config.yaml
n_layer: 15
n_kv_head: 2
activation: "relu"
norm_place: "pre"
bias: "all"
init_std_qkv: 0.0225
beta2: 0.99
doc_mask: true
MLP neurons of a small language model. Each row is named by its layer, matrix (down: output weights) and neuron, and shows model dimensions 128-255. Each number is 128 + 24 x the weight over its row's rms, rounded and kept within 0 to 255. Numbers have three digits each.
After each neuron's rows, "fires before" lists the tokens most often just after its 100 highest values on Wikipedia text that the model never trained on. A number after a token or word is its count.

L6.down842:115114139145121146127146100130130116138177139094120104140117143119060112116146112164117075137118123134072114165116114144097126143133134157164127110094139139152092119121115128098073133133143121120123125151146148084138077126112146100144086120124113102160142122140135100119116133165117122125127134102131137148139155139139111160144142132119166116157061114128143120148143145124139122135141
fires before: "\n" 56, "===" 15, "," 4

L2.down226:090151088111119138129080153130135130120073150163152124096135121130154174139161120113126104161152136134152118158115110122136133102141097097115157140129106123132142146115090106074119140152134106129084122134118149121109145123134105132140190122111151126163152168111149106110127146103115129131102126102133113141103074145101112099112136120153120154118096136086116112143118173101117144108108
fires before: " 19" 30, " in" 18, "ke" 5, "b" 5, "C" 4

L6.down714:133105135107134155107132156118124099125135120114099156175155134130130117131190113162111085098150163122112121126121129102097145144126149100147094151125153150165105139092097155108132118116097123140146130131130151146123161116129159121102121128166148148119180142136125105136153147140087148120130128080137098125170122099140107128112126122171118142138127122094138117176116148084165157130122
fires before: " |" 52, "|" 10, "\n" 4

L7.down210:121124095170151087132088126134121085161087141133139123139124166107112140129174116112125086126112116101129098162141130146134141134121101120136137088125124143089116104152107133119092099150127146114108136116124148115088155098141099147079073139152104123126130139048087135158173133152168101130099126118126125143132184126106111197143132116134137136118141128146126176084114151148125158106095
fires before: "=" 26, "Career" 8, "==" 8, "S" 7, "M" 5

L2.down408:104103159120101115132138118115103114140188129150123126084134154124108095146143105119147141146107106122137135117141139122142113147115122106133155137104142126102136090116103111130178074119130129149159169134097139142060148134159132125144183128130094133095109118151176105155153165087131070087141113083131118105093122100112183132087127087121120123144110104106174156090140193142167107157124
fires before: "\n" 28, " The" 9, "3" 6, "5" 6, "1" 5

L8.down927:145081099200172112103097130140117128117094126157132100175090143116117177185147134168111129081123136103151115132121134126109176097136124096112122125091142132136140121165159109115101109120102143098135143102131139110105112109194110133133144150114108135102122148120116108149123123158126121123137116128124097114133131120162138146151105104110107094098151141112113177137117120105158176130140
fires before: "=" 22, "===" 13, "==" 8, "Career" 4, "M" 4

L7.down923:115169131166138132176119134107170112128130128133157166153144152130105118144151134126145125154145162122138121130107123111151092137146102130149167111099143143100158143132161077129125157138113137150109133145100123120135141108101132096130133125104103096099117110065117084152118143146085145135116151140144076157110135103125119136115146081110109120140114148115133116088128135117110183176137
fires before: " |" 26, ":" 19, "." 16, " " 11, "S" 5

L8.down1018:156171136129141143139151127078171136119128114133126146108133173143103150126105141124152105137137159154161123132088138113116127137118125114114162115121138129094115161073153084127109104150107126097130125162109141140150125100152154117084109173143137137121117144091131112183095151156119138140137112083168134161137143117120089132107171120120129099193119117060138122114115108133111154138103
fires before: " |" 67, "." 9, " " 6

L7.down114:139137174125133155071193126131120128091145127101152122121150165138136116131133163127078100098130091193099122174096200137129131155134108111106120128128110131126139160171123124145123147146142152122140119088099112088142128162126141098149120089140130143117083179145130131131132149139099119060141105105138121116074115134122093127137140129126117120142120157155130168104140113100080119129152
fires before: "\n" 28, "-" 15, "==" 9, " and" 5, "." 4, "," 4

L8.down951:164148148127103145111103122135154130150147056125136125130171117111176133105135179156104142120129149180120136155156110093125151085141138133139087131162134161134176177136088130116146138143143122135092139152130118141150111107108107105131132112134129126084113136137138132148159134156104088096158138100130166173161140099103110126155080106134130174179100114161103091122157139106166105125090
fires before: "\n" 56, " " 12, " 1" 4, " N" 4

L9.down230:154123131119112140119182133076152139142132094116122127090163143142140109111171098076101113142136120148141120098118115079123099117131118094118150122129113111094145131120157140132118127142147147134117128160095121160103143151121132125126091105110109117130154155116175089146150153086120121112146134134098128136157121152182140069106141101142157169117100118110144146176095095159148140180122
fires before: "\n" 66, " " 6

L2.down41:121167115103150098093080167128139140152129126178077089129147159131144107109121127115137131120102118180138135139117102151180132145114142143154103087089120129098125123092152145117150099164103131127137160090118143113104113223146104159140139111099133074148101100147116077171115152114139100149144144129158125138127156123179152141152166159167091097121137139120138130160165118120151125132152
fires before: "\n" 39, " the" 11, " of" 6, " " 4

L4.down992:154141130129116128110128143149198154155163095114128136091178113126120159106215139147098111162125125128124159163163133088127114120152127116104171136175111097166103148120081113115118084118168084123119130148133120140143123151128082123138093105096129127127157101129113138148136099103175125131107158138097109146112119118091125144148085148134128140102154092142099138129092125154158131113153
fires before: "c" 11, "gg" 10, "mmer" 9, "z" 9, "ff" 8, "pp" 8

L7.down125:167114140115097139120131129075177157133156148080102123106140127127129090047147148136126114180135131154156162116113102119107154130101159133179149133141127144111159167133124138120126097135145113080099143145113105144140132120125106119101131109081158093107108136143119101145156200123132133137142147137139148123150130105136102122122137100144123166131103103140138108129141127158118115155112
fires before: "\n" 49, "|" 17, " " 6

L2.down69:092166142094161133118081105112166152121163142151127150059147125140088126153162138120119194117139119145143146164126157118118131178125148121187134110119131084106112120108138147132114097128136142142151145130117110156099121201126113135086106099130116087094118151128120129141168126114113126055125067140095140120124139130124162101101113142169135148128130155105106145123138156151157105124157
fires before: "\n" 45, " " 7, "P" 5, "E" 5

L5.down993:151186089123143128104135107102118134105101135118106132113091101118125134131102100144139144133079114122096153152125120111159139131125102144145096099133138162134086137136153112126151120126085139138136112088151126185143107136135159123133135138116145131125160131100083130078154126106124150107140141148143140143173077154074134142125098097115122087097133155178131104117140079141124184153143
fires before: " |" 37, "." 10, ";" 6, "\n" 5, " " 4

L2.down395:174112115146159131097068156120155122138119162133184107110089114136105116142130086156167133129099081130118132135121145137133120147039167136103126145090140121159142153126166127112134117147162183141129144129154105129144159104129122118125158158154143133069127150136155123116163146141153097096138124146145104128164111149094136142121120124124153115142104093136137121138139140127142096124089
fires before: "s" 24, "or" 8, "al" 7, "en" 7, "ar" 4, " |" 4

L2.down883:150139123109124124138128135157108104121160113096139126165119150085150099144132100162132125161109157116171103153107139145170125089123127161111086153097124127123093161136134124115132170099114159131120137131107141135110113147144115102110145149119129135147130175143111142120124144167133149140103120086132085192124132100104077152134169113204092139110143105097156162123119139067108108134136
fires before: "\n" 70

L7.down305:133129136122170108133099170144091155174102113134136111166129141108094152128111103090084128088159132115144123124125136151119135118093110106086130112124173131122119153164139114118151106094098161149132108092121114143093158134126093151139154155108116083135155125141093098146163118165148142141123131111175074127122119110108155145131135094118108120118154161101112146130114163163142168101118
fires before: "===" 23, "|" 17, "==" 11, "=" 4

L7.down374:131139160129099116145144136102153150131162093120143109114136152130129071058135120180110109132128097138167137167108101118106134148126163159122130103116134172102170162130107121126151092126159116113107118200098113150137132145131082113116102107086152118081103149156100107140150188125114082134151136122120125153144136104124141171143109147168126172152092087144128120095137148087108079179097
fires before: "\n" 42, " " 11, " —" 7, " 22" 4, " P" 4, "–" 4

L8.down599:114084087164165106137110135168142112095119124127115136130115122111114164124138116100109141101176136098143117100111108076157151103173148123147118142100146095114110097133111092112111147153122149166116127129106128135116127121136123098122115107134081124139150129112105102148124113124177154195123149166129120082107143116143121123128096116123149125107157172121105138173106136124160139111134
fires before: "==" 35, "===" 22, "The" 6, "S" 4, "In" 4

L10.down903:148119085147137172126129069101099111110158143099125132137167164128108112129131118117130174143127157149135144143138081087135128126147139142110137107142139139132156160125167108152075124140104110151141125096149126107209124108131118129161147064115144115108162152123120169141121109174131151144092147150151172099109113098122123117105130143089126117193130146137155124147173158125124151139160
fires before: " |" 30, " \"" 9, "tten" 8, "s" 7, "." 4, "k" 4

L8.down498:142119139135161118150115138130134104102088119147161128127075124119108182138126129132101120062130134106163108093137107112126160128160088110127130144108121124098132148140132130119091142150116141170096120134098106137109107088174113140148114114144082151110126119124088076160110140104144142174125177155121118128126147108162141096175110081119110141152135192122100139146163127119139159124124
fires before: "==" 23, "=" 18, "===" 7, "The" 7, "S" 5, "In" 5

L6.down355:142098168158140119125118100109146098151133084097140143095188156114122097080128141176128130097167106143149155126117128105119155125138152127114114132110106115090188137146083151109132118135152097161126113152106091093121129150104117127130099210128130117109106131151163121162138144121115127130147102161146112117159113097122119174135101138133132146193108143135118104124115149111148086138115
fires before: "\n" 39, " |" 16, " —" 12, " " 8

L8.down779:131140107095124126140132086137153144167127155141128166130154088128106143177149147133148120137091136129156138120131130100134117113072117126124137148178132166120111166152130107106115138116115099129131148134159157109139102097138136169154181127118141136169144132110136140105131138112157090098146105071114142125133094113129113130146148135131105052091140130162112117109110127095100101124133
fires before: "ke" 19, "b" 15, "tin" 10, "w" 7, "n" 6, "ter" 6

L9.down128:131145157124117115123117131079155113116160119129177112062188130125143135121183146127090106132157123119136114112074149104154113100149100151160111137150138153102145160155104149100122103123137153123089111173096070131113124168098138108119123116123130088118116121140142110174156174127138112147104145101155154182156146067148128129128130125133174166124100096139148139156149120110151092164108
fires before: "\n" 75, " " 5

L7.down835:158094156123107127140114134075181115157130122107137112113146160137133075053154142123117133097141095097151129126133115108078115149128171129130100108135147151105186123116105140119115127128153141147109110183119105110132148108099111161117104128113122135080088126175142107147121170118126100134127131166164136159134115078147147153118099135156150179158104121123133113080120171107131117171119
fires before: "\n" 41, " —" 11, " " 11, " |" 7, " Re" 4

L7.down524:127154149138134073132113162149124071150156138119124141137129155123119109115156129097079135091102143137149061147163158143128109113168118107135118079107151191097095097153073116118144128187068110117087157138089145119077163110139112128154131156149103149144106138147086140135108105101141143146124162095147103147126151125122168103126140081106153142166113169087128151120139134145137171093122
fires before: "|" 20, "\n" 16, "\"" 13, "-" 9, "=" 7, "M" 5

L6.down556:133184104105121126139096126163113096121086119108119166149109116132087097156145102128145168151131170068123130130087098163135151150148139097166094174109079139139111184118132111129164113120133151132139152141121129137150124083143139110151103076141117109107106148147083133098111106100161114110123127145114104169091123128138151129109117145141165119138109133083128126130129129107117115118097
fires before: " |" 19, "0" 15, " of" 8, " " 6, "2" 5, " 0" 5

L9.down92:132144086147103141116130160065131089096124129089156151124106135126154150116174158148122078140111137123087125151131140124165154117138186121077121110142113147108148156161120155143093110122130125092120130112104123152141127118110180071120089133141096130114147152086139088169101167168115153116143134073124124133141160167120114135150127153134109120100089114135122131096126096127130121133136
fires before: " |" 21, "\n" 19, "," 12, "y" 7

L2.down708:135172120093118117091105134113154090130112084147131113077114155097112078090124164132181137152072103124142171153124102117086153128105123145135131106136122123140118120121127141094162130146126144189151123116109128120091136213106154099083134113150122120127133128150143144106148140114160150113094106090146089149112123118153144130121125124193112132170125122142125142147166145105181037121179
fires before: "\n" 50, " " 8

L5.down355:153170085125148119139167110138160124145138123123137120094153136133103125151131137152082160156112138129095155173110137128153126153172084151183175185145087153116151129107123117119104106158130115121104121131133138087162113144113113160139098094115105129144112095134132104129104145096144141130108134082104124160080110117084117159132070128127142131101141152159132166113088116129152128121155
fires before: "gg" 10, "ph" 9, "ff" 8, "pp" 8, "c" 8, "mmer" 7

L9.down997:143145162142115157114131126170129135114148156092136115060121117122166172128157122127133117186164123168148134147131167110098124148118140111154141173107105111123138145121096142147146123128126102109104115149173115132127089134130130130102135107115157157162105145155122124110135144132141137089099134108131132133092106168109103180131116121150120145120158063107103139159116077155140116120158
fires before: "mmer" 10, "ff" 10, "gg" 10, "ur" 10, "pp" 8, "l" 7

L7.down763:153145155105109137088131138131166140132128165124174097066112132133117141096117125131175139117128108117137154102138108158169166172085159099104143113068130137148145158166090105120079176097104145089106117129142103171165151135127119133118118084122128122109135129170126108195140158124096152083132140130151128083120148123100131167127129125118100144145169110106127128118111133127104130111091
fires before: "al" 20, "ar" 10, "e" 9, "act" 8, "ite" 6, "ary" 4

L6.down889:120144103128172116077135108097159134102128135154110157127103130139106097121099096139146148137118159132141167108144085101100125102130171147118109152125103151127174136112112159134117131154079120132153093128094133136142144130119115133095089091110138115122093136134128149141139152134125088149154133161088108138102139114151116123107144149126146126145184119115160159150154154143165108069191
fires before: " |" 40, "s" 8, "id" 7, "er" 4

L10.down694:150089141119133142131117134081065103160111139112106135104108178119136166118135102187158129138108129124128150102149139117109140146112115117154149085139103157122150151089117129120134158132145146099174121198122109087148168084112151154135129083093128067155134112126140122153116130072148129156153133151104107146134090126155151107131106122146129057126103132100112100094099114172132135125135
fires before: " |" 26, "\n" 15, "id" 7, " −" 6, ";" 5, "s" 5

L4.down732:142092151121139120158098123129137085165168112133124098128097131126129186117127154221133167128156123157136110130141198123181123121128125136158112142101153132135119149106106110135153140158115166118110122138114150092138150115087123116092096127151115101158146150107160149143151141095127101140104155134139133149106150130121082090113106162117133129182113095133100170117064164144135135172127
fires before: " |" 46, "s" 8, "at" 5, "ning" 4

L4.down526:102183113139125146177150105131118139150086150118132118125100117119137144138115152168112177178168140110150155152091117107117103151128168119143142077148124108104116179107129159126117078115128154145110150121128125121132119101141087131105090151151117105169131082119096170112130104093164157120115110120130135126118130108104172093132103146090096099124157139110147140108141087111099160160134
fires before: " |" 49, " " 5, "==" 4, " ==" 4